{"head_dim": 64, "d_mlp": 2048, "norm": "rmsnorm", "bias": "none", "tie_embeddings": false, "init_std_down": 0.00883}
MLP neurons of a small language model. Each row is named by its layer, matrix (down: output weights) and neuron, and shows model dimensions 64-159. Each number is 500 + 25 x the weight over its row's rms, rounded and kept within 0 to 999. Numbers have three digits each. A neuron's up and down rows have the sign that makes its largest values positive.
A block is one neuron, or neurons of one layer that tend to fire together. After each block is what it responds to, as a language model described it from the Wikipedia text at the highest values.

L4.down4:514492492474513466442504505475453513483484503509507486533524525498542489474536507494537481473525545492446511492507484550488516475451508512493458470479451501503506484494471449490531495516503511509551490498481557490431497510500481524509518519497504519506528499527543523491582483490507505500
L4.down47:497506445501517489498492514477500493504542464506507510516504515464473490500544519491474496525478499539531492523470463484487484494489497522449479516492536512492507504493518517450514507475519522500494497516506481561548495497534482495523469485492523519537518543489525473510493499518530443478
L4.down522:519486452485509475510528499516478467523501511492442532506515513486491455530529468496487421508461535511485475518527551432507517498459488531517470504511500524507520539494486454488532501458503482491508552466471513507485516503464477497471502490460486474480518481489493472538477490468534531481
L4.down1572:456479485514461473515484498488517506494545514496468521512534468546496494477491483513513497535496515464544496511495513487482482488517458457509470468504495497502517537530522431474478485511522520520478531491457545458486530457496485485469536471467488461488448521455451501500516507511496497504
Responds to: Year final digit. Final digit of four-digit years split as 199|9 or 201|6, in sports results, discographies and biographies, e.g., 200'8', 195'0'.

L4.down106:530499505538542534486506463511518480502519514457524512493551486510501519494466514517510459513467479483500479462489518456532502493504464498538496514504505521529532500519498510501520446494508531481511519461490532513473506506475491545484489526529497497496490513516479559500468500478482479525
L4.down130:506482522504462519486488530452521474519490490470499532457502532490497485439497485501552523505473500449504493520522527545484508532500487527504491470498526497527491515492463518489542518504482473508552479534503490482486503511524498515485495544485499508502513522525534478464520511493452542469
L4.down655:525489468511530469474509454452484499523519543443516510517471510475558528525545510460504465485488525509512511513572495514486488515525459488511478514510498534482494486495532518475480505523515501517467511537509459524510501501449510508494539514532493505508519513512537510519494483493488491505
L4.down783:522471505486539449502491481510493532516482503455489504500483529456489504463468488483489511486503474493493477491489500464468527468515515473501528545521479487483537504495509503511542505456502460479509505492513529470500510474509501489453510474512541511475534512510474495492457529521474517525
Responds to: Field-of-study "in". Mostly "in" after degree or award names, introducing the subject, as in bachelor's degree in, Nobel Prize in; weaker hits on "of" and "as" in set phrases and mid-word pieces.

L5.down1805:524510502498488490552489539493499479482506496482479515426486463481506482512506479452516502534471487489505493532480495463469452489488541463508482530517463508487484513458496476484506494495463497502492540533496500468465484532499499477480476467483535492535511463463504518478549502535456497518
Responds to: Scope word opening names. First word of multiword titles and institution names, usually a scope adjective (state chair, International Olympic, World Series, Royal Air Force); also pipes and headers opening table cells.

L2.down252:521495533546498486519475456512524501482506517490539498502505490526520511508476506479496492492506519489521464476497563492518513486518512500492497511500515509504497484487516511534508530552497508517547499500486528467528460508492497494508516512528500553467535465535534489516531479514522559495
L2.down1302:530543469517494470485467511492499508492521531528486543518532476547525530518496475489476475514440523494506532519515473479489488503498479559435529464465545477471525487529462509469499524485520469478484507508466505461512464458504520524475499511512506510488451470498490508499476543515443510490
L2.down1985:525509508520495485510553514540496538496457517548547513498563528517500580513501440515480490506517516483515490473482475470504491463522519493497457532540461486480503504555470440484497493499523512481506508546478504496540528478490566523451510496513484489496530522493461492515540450494520521462
L2.down2026:492522525501527502568485503497542489529511509486508505490500485511544468529487521468477497524468492444479516493482493526492525503452539554508481471497530532475508493504517475484548496447461483516532551506499494532468484485480465477461494469518462466505527480493431489505499470511519517521
Responds to: Sports results table cells. Cell separators, ordinals and placings in athletes' results and medal tables, such as |, first, 7th, decimals in times; also scattered name fragments.

L2.down307:475494512498518523471510513486523515532492446487472489509519453486483515516474532504537463534475520473549512478525493456502466493506504460506526528507470473492480508477532549451493474536514526546512501493475496511497478491494468491476480512537523505542501502489485482499481451505449506460
L2.down890:495494502500489496501518485455575543541530500495500481503503493523472537479513454485528502488475510471504540494514491541484508489489496511500524527474492459527458482482469490496501520479476486501533496489510534504524513535504498500487512520511558544528475470471514492488476448507482490540
L2.down1097:478456470487463490544514551468501495536480545480526532491520495471538495538476543495494518521522536487491489431505489503470441455477473519481519552501497469491487545524480516476502506416489499498478484529546493511502517516488521543505504458529492507512509478492459501503534481463540490531
L2.down1164:501478483516515514498482475473477489459533447516527482520503468509518502506500472504500461478517489455508468463489504467497538518526497473524519461496481496484493492469512530473469535499495481533536473498527503523448506479486503510495508491453503522541471551505486524507493483482514527502
Responds to: Infobox field and cell markers. Mostly the dash opening a new field in Wikipedia infobox lists (Born, Mother, Country) and table-cell pipes, plus weaker cases of "is" after an article's opening subject.

L5.down126:482497440486490487542510476525510498522465531472503465487510452471495462463505513499529427491478574505497517515521483449532533447561478495534480503479481510467489504521482562477511491496496498501439494479551525491496527542488499491447515500473477528491463497561519499509492490517468553490
Responds to: Mid-word fragment tokens. Partial-word pieces inside longer words, like Slov(enia), Qu-art-et, spe(akers), stre(ets), gu-it-ars, plus part before of.

L5.down889:511481513491471513537486489489448498463463476484551506535508531541489522530494493488487482491493500483483495505501505524498524494455524501494501494476485480489512514499499472448492537527494500480534473525526514512523504492529513511481503521518505524493520493545462493541493464478497467531
Responds to: Mid-span fragments, stats tables. Fires on tokens inside a predictable span: table pipes and digits in sports results (2010 Guangzhou |, 1:58), "the" before event nouns, mid-word pieces (Great Y-arm-outh, g-ymn-asium).

L2.down26:538475488496507501551509504508481477494547534519473485519515484511459530487546510512536478513469523478494481512478529505509440483501506521523524506538517473485473502537576531507481474517500503491519530520485504436505489526493495524523503471508497496475487495456498536478481485524482449453
L2.down250:503521486514523486521474467483481464442531524540464461505513475409481472519483493494510489515492486501518518498479518534524502517515484484529489455485447505480510515511480499511539481482513556468518500523524508545513510496500464459507507523511475518476519459502524471526490503486523496526
L2.down1052:461512499473515533498499487536516503481491474518503488515494494478554540479482511516518490547469534483486527497518538502462513445458484500466507508485470509484494495487501534472492515496461495473558533527472518557492515514530477506495483499488467498460507487528499548476520516502476469491
L2.down1852:449492533502477516483460577483484529488535466556487527497498474503492494487513486469499446485468492493484512535462497497499483497515469472520595514497479470479478484534492516471481456466493494503463571471482495518472462508457508510512480511520471545479489493533529516486483487456500468483
Responds to: World and nationality modifiers. Mostly "World" and nationality or region adjectives opening proper names, e.g. World Championships, World War II, American Culture, Scottish Kings, Indian Ocean.

L2.down302:499485534504506494494522491471502529512518573499507512527525537473503544481492514510540528491462480534501503515529488474491480488508493460467490557519506487554509505540541524470503484534492457516494491518520492515492511437518518487523461489489484483492552490520497500505491493513511501505
L2.down1411:509479562520487501480516486503513468518499545532492502528518541505499495503481487527456496470494542533452448486506508519463515470507478472437503565479484536495489528508495490497515499508510492475523470502503499533509550525502529495469485512511516479496461462536493498480508523515518495490
L2.down1526:485481483477547502510511495516481479469477501507455509507539505467530502481448437510505479497509500545507511482506466516462504499504473513480490504516463461506509518556541505541472470484470513475504510513500513524475554488485508527508481514508519480501504457483508513507507498536468512478
L2.down1628:539459513480463535480531510498479508511454533477511498514492517507493488514514504473524505507495508549525526448501477480492454507535540530477475525550498497485523487537520491500518493498499481495494479489464481486491508518504502527493487505524507512506533500505478523516513495516493548542
Responds to: Biography section and family words. Tokens in biographical Wikipedia text: section-heading pieces (Coaching career, Biography==), the title "=" opening a new article, and kinship nouns like father, family, sister.

L5.down1882:488467485481517529518476533496458523485516480525437478519492473535511483519495488508540505513467490520522512490491506496509510486428499494482485492513546519513535489474486505492507466481524522509502495484493520538472538531466520513517526527482513532528480550463491548485531500442522468509
Responds to: Date-range and abbreviation completions. Closing tokens of dates and codes, such as "to" after a start year (1951 to), a year's last digit (201-4), or letters of abbreviations (EDT, USMA, ISBN).

L2.down396:475505500513489490552489470475497552514532492523479520488456487496494478493462493494503483517493489488447496502467448495495499502486479535539495491510479517497483480526519515502514506462534521497531542501488500480519571521535475479478496509474455507491517506496488506519528515496468500517
L2.down449:471474481518457513532500494486499497521525510436500530525494503539487546499491442504495450493518465504456506492516504516459459482517477475515503540557481513500497489559532502468486504491496497531482490461468498507507501509539531505488494524515477523507539502554540451550516504472494475509
L2.down615:498487501462443489484470457489531462523527474537450503496534493488501528545533458537474456493472489543474497478500489475490511520540519519513505487494565518490512509515494489486529549453547506507486505500501533515423503516491489440482507515523473524496522488542509491485494490514494509534
L2.down1907:466542505518482487520476495501463475485543547473459524474498470487487482472504462495503528503526465484467522521505507485533526487438512494502496478535501501513479508503505480503516526511499536479462541522484469475521476468534532486434485501516506493498524568486528452498547500466486521498
Responds to: Range dash separators. Dashes or "to" joining two dates or years in ranges, as in birth–death spans, terms in office, and list entries like "December 26 –"; also section-heading "==" markers.

L4.down449:483521519499509520507471456519468438519498505514495482490527495493459468489486499519518480533521471466505489556497505497540498520522477460529478535548485546476508491533465520512514539479561526489525486494525489468509479493470512516498505498554538496497489505526463454544484479536527507500
L4.down865:507484504549491508524500496507497460523516461509522538490483498501525483482476508515447473517542510517479485497511472498491479497563474498520484488519461503520490502513506482501524502526516483467527509491513450506482516526513495451499459512515516471461539453502523465515525508471507493525
L4.down1184:494522471497484504474510482436481520520518511475460505447484515519464481455470508486467507503472536495477537470472542515526569556511498499472514502541482509499458511518541485542491555509478468508497468488526486472463550493512525543440482528503487496454505490487470492516477469474531473476
L4.down1373:466507491506494522488557535467468516498514519461523490452482477485553500520506478496538523479485514551492526513526479515515511491474456490486461471505512519468468536515489506500528550485513517516498482496496506482493474467528495499524508494473481468472492474552495473543516466537530473510
Responds to: Range-joining conjunctions. Fires on the conjunction or connector linking two paired items, mostly between two numbers or dates: between 2008 and 2011, 16th or, crease to.

L5.down1742:516448510494551469535531467521501492463510478480469491503495518509507461479470495529509475476514464513514487502501501532523517532501504495511461485468503472506493483497463468500514493499503478467530526512485529498523489487545531453483498467455499492506483517503510488504511505471481469502
Responds to: Organization-context tokens. Tokens inside or just before the name of an organization, club or company, such as D.C, company, IF/CF, joined, signed, owned by.

L5.down1391:460525499491485520533479476523476499478497520520475454505501495514496504518490490527546506508500530526481493527508463486453496518514499489521489465543480497479448473502522489499490429510533504477493479506520497472499591518511531521473493508489528498459495509520467498484475498484472490529
Responds to: Person-role nouns. Nouns naming a person's kin or role, often completing a split word, e.g. cousin, son, wife, singer, lecturer, explorer, candidate.

L5.down1155:505482500512454462491475504484505533458449510484491498510507517484476474506547520456547470468557464496535472524535457477526490527519451497505485518490467472483451460493477532501493506493499462498498511509498500529506500512550479498489498482531496507570499511508495557521530522489498468477
Responds to: Field-name onset predictor. Fires on "in"/"of" after degree, prize or professor and on first word-pieces of field or activity names, such as degree in, chem(istry), Phys(ics).

L4.down249:493516538500490491501483498499482525516516489472519502455494494491561524476496531485495523508492519479508504534511483505467552524501487466471477547476475502475486461474459524470510472453512512499516498539500529495480484479485482469464476524465506537513482512483505484511486484502474546550
L4.down669:466479519505457474535501510502486503500529524509516523524513480512489521491529450491503499487529508467449466529533470471482497469559513472566514519560476475476502550513503463518504503536518523538499484540534497480473544500492484520521477480494516552441509485499492489500537493476524563527
L4.down1124:502513449522491517493474484495491538472502454497479460488501517515504503509491489467503538506421517515471541471522514507509508511518516467497547479546493508553501497536469498507493504510489468515513480507523508491485471466515473479461491483476478469485512516470443497520484501494476492471
L4.down1526:490484474501453516489487467465496508511524513521514549482507536514499484526503437544457447440515503509461486497526477485485501501499508489524515494509507536470476500476469525496505502471471475493500484506502507508506487497504513496506457527470466504509513477535494454564501477453505506487
Responds to: Kinship and biographical nouns. Nouns for family members, relations and life events (mother, wife, daughter, born, personal life), usually after his/her in biographies or plot summaries.

L2.down627:534508455560501508519509506497519532535444453508487470510526470495479528478470498548481482508480449549508510523516459504472533475499498517477496496518488487507521487525489487487496522451488491519463500523471510452493543557511483505475494517499500497497530507515493496470529486457503452515
L2.down849:521533495510455482512478544521487529529496478515489541502535531570503475509541513560509474518517533492536474479519515512512482501517503555488501486472487543505517503490515501504517489492479484472458499538513513451443485474459534527511504526498471484447488497538510499528461480460494508501
L2.down1650:477526527478483578450535499492470574516476507486509481509498467542484548506484551518507510503495509515491519477494438512483545453496479509528473498534504489531513537464496527496495525519469513512512529512530500486501496464481528513523519515509485501475502483449489474528514499476482514521
L2.down1710:472495488524518477499493485482499559529483510489502510518471484508500519476507480536509487505476462558506486490498456499508499538466453452454482504513493510476537452490522461521478541504509536509518473486548498536480499496519467530460515473493460488495514518528478516513501487515485471502
Responds to: Split-word opening pieces. Opening word-pieces of words split into several tokens, strongest for repl (replace, replacement) and ele (eleven), also batt, sy, Dr, part.

L2.down278:506484433466488534476529520488502457469498477570442491512496512510517498497479499468506520516488539475543494489466490532502487512512491525492494495488455477467511485498450541464480488532511456557496497446461486518491445473493508490429479553505492457526515495504560495509531530484496474493
L2.down1235:465530537503484464482502511484500523479530530492532486453437507507495511466546473504499521515540532491469502476483514462517471509509449511487491524492473503439486445455476506493480510533480515494536524525506482478513510482500529516499488539479489466509495535480486568489489439491476478532
L2.down1498:507509452482505532486498512465516514525466482518539533514509517479532534484500512502513484493479531504496503514514505517485522496529487498485556484506523525522533504492475528501481511507494530520522480557511503462491551490522526472530526503509514448479465492505472501478516535498493531502
L2.down1741:512496472519496499529516477501491519480522495512491495493482522471453511510508467533491471502490497476508533485504472477471499490495524500521508491496511516433512504523521463471491517560479511528476500525475462515482497465504505541451496493532523513451499488500506471480460485513499471506
Responds to: Role or title slot. Tokens just before a person's role, title or award category in bios, infoboxes and results tables: "Occupation:", "Professor of", "Award for Best", "Minister of", rank cells.

L4.down263:502510465505488475532488470531505495554489511478496516537479485519513489512481479511474515442468477458521479500491468525465493469509488495546547516542525489463463492513492532534542529422514498514531498501486524507490467449491487451541500522500475500485525498491472534515502476505495494491
L4.down362:487506483520466446558473534466514461516523516504486485501525503512525496496524530544484432514527501474519518513500479508513516528532473534520507530492505470484481535519515506505516477523477494520512538505527525506490513521518512467540547540510513523444422538519497490497467533508513514519
L4.down856:512475518478519556521483449502474521507512484468493443477513516550510488445498544512486521469448484518528528506493483492515487501501489546499534486504496489509538522499509517480532517475490510496508485505560485456466468517495468510509497443526518475540498526474528444513415490477525476494
L4.down1017:511523514482476517483472502487500532481477478424447470516523482421494486463455473523513478466529518505486480537457510485463522520534496533487513530519460543476541462509515493466533497510513517526496535485524478514521522507516492577547485521575464520476544462554519515480495453506503474455
Responds to: Mid-word vowel fragments. Short vowel or syllable pieces inside a word, right after its first few letters, often in names or lists, e.g. be-a-ver, Le-o, Ch-o-ose.

L5.down873:441499501505484476504486496530539500495478461482495529513498493491499529489516524521553510520496490522509497515463467529507490517553502486471490510508494499529482517466530488545484508488470522508530505484503478493456461496503516469485537477556532479515480485465504517505473452460497532500
Responds to: Lead-sentence copula. The "is"/"was" (sometimes "a"/"an") right after the title subject and its parenthetical dates in an article's first sentence, e.g. "(born 1977) is"; also weakly table header cells.

L4.down98:484487492520498482526502497486487488504534478522493526539523489553491519497449500460504507506493500502476501466531530487520487548520507483496475537516502478513522525475550533466503478530545491486502497533503488530507470522520500502483527455498505504542489472511486528489483465506481553522
L4.down372:512487483432500498484485512505493502512530496521464506524523529528541503493449527512534479523484504490509469506503496480492494538527511439475486520486521487481490481532527476516491527511533474503499495493491524511477467478517483513487503495523481492508484530514479486523490506479510497512
L4.down898:499497511499483522474499577505515520507517534488521493531433521501496454520492566500519525489530497514484511455470489465522470552494463500498504481533473516513473493553504472480516523484459482513513517530474492512524453499507555484523541494492486486528511525539492494508521513536514510530
L4.down1528:498523500463483518469480499514489468487533486509497493479532487491511528519488532584487469493492509487455483506544499528512494493515510492512488538501515495482469521518470507509564525518452512496454521514518512464521522507456517477474529510507511519499491497507527482494504472477514505488
Responds to: Family and offspring details. Words in biography personal-life sections that lead toward spouses and children, such as two in had two sons, married to, their, younger sister; weaker on scattered tokens in tables and other prose.

L2.down11:473519469507493491501539504483496473472472488516473476499484494459525461491518493479472553458494533473479442516473561527546508510468521491474541475494469503491478514501507507485470515497552536472503566488522481520523561475478506477471494542517513474496497473509518483486477492483511507513
L2.down273:512528551511501509499514482497497526481509469510446481466531489453454495505511492541471521479535500484496511500490556514479491519567532520479477506502455508488494502488524505475512486496504497496480512491505518531539547484484525461482528528531490483458470515493478514491466495523500473495
L2.down740:455533496530485456491478450487490481494472535495491532475506503513484538477509494499476549454504503547502500509522500471522440512536477473485487542508532461519476507525457478460497495492532457476502521482518545485485479543488493518488502477492487514501512502497541481463494544531504486531
L2.down1540:481494503455501507479474482574502515467467504503520532466490511496524495485497504497545491493479523519489442463480524493490502468509475497499503483503520476479452513509489492487491522533469495514522493472482504525518501513516522474521478476506487527542529534495520502502548531530524516493
Responds to: Initials and abbreviation pieces. Dotted abbreviation or initial pieces inside names, such as .C in F.C. and A.C., .S in U.S., .R in H.R., plus Jr after names; weaker on first name fragments.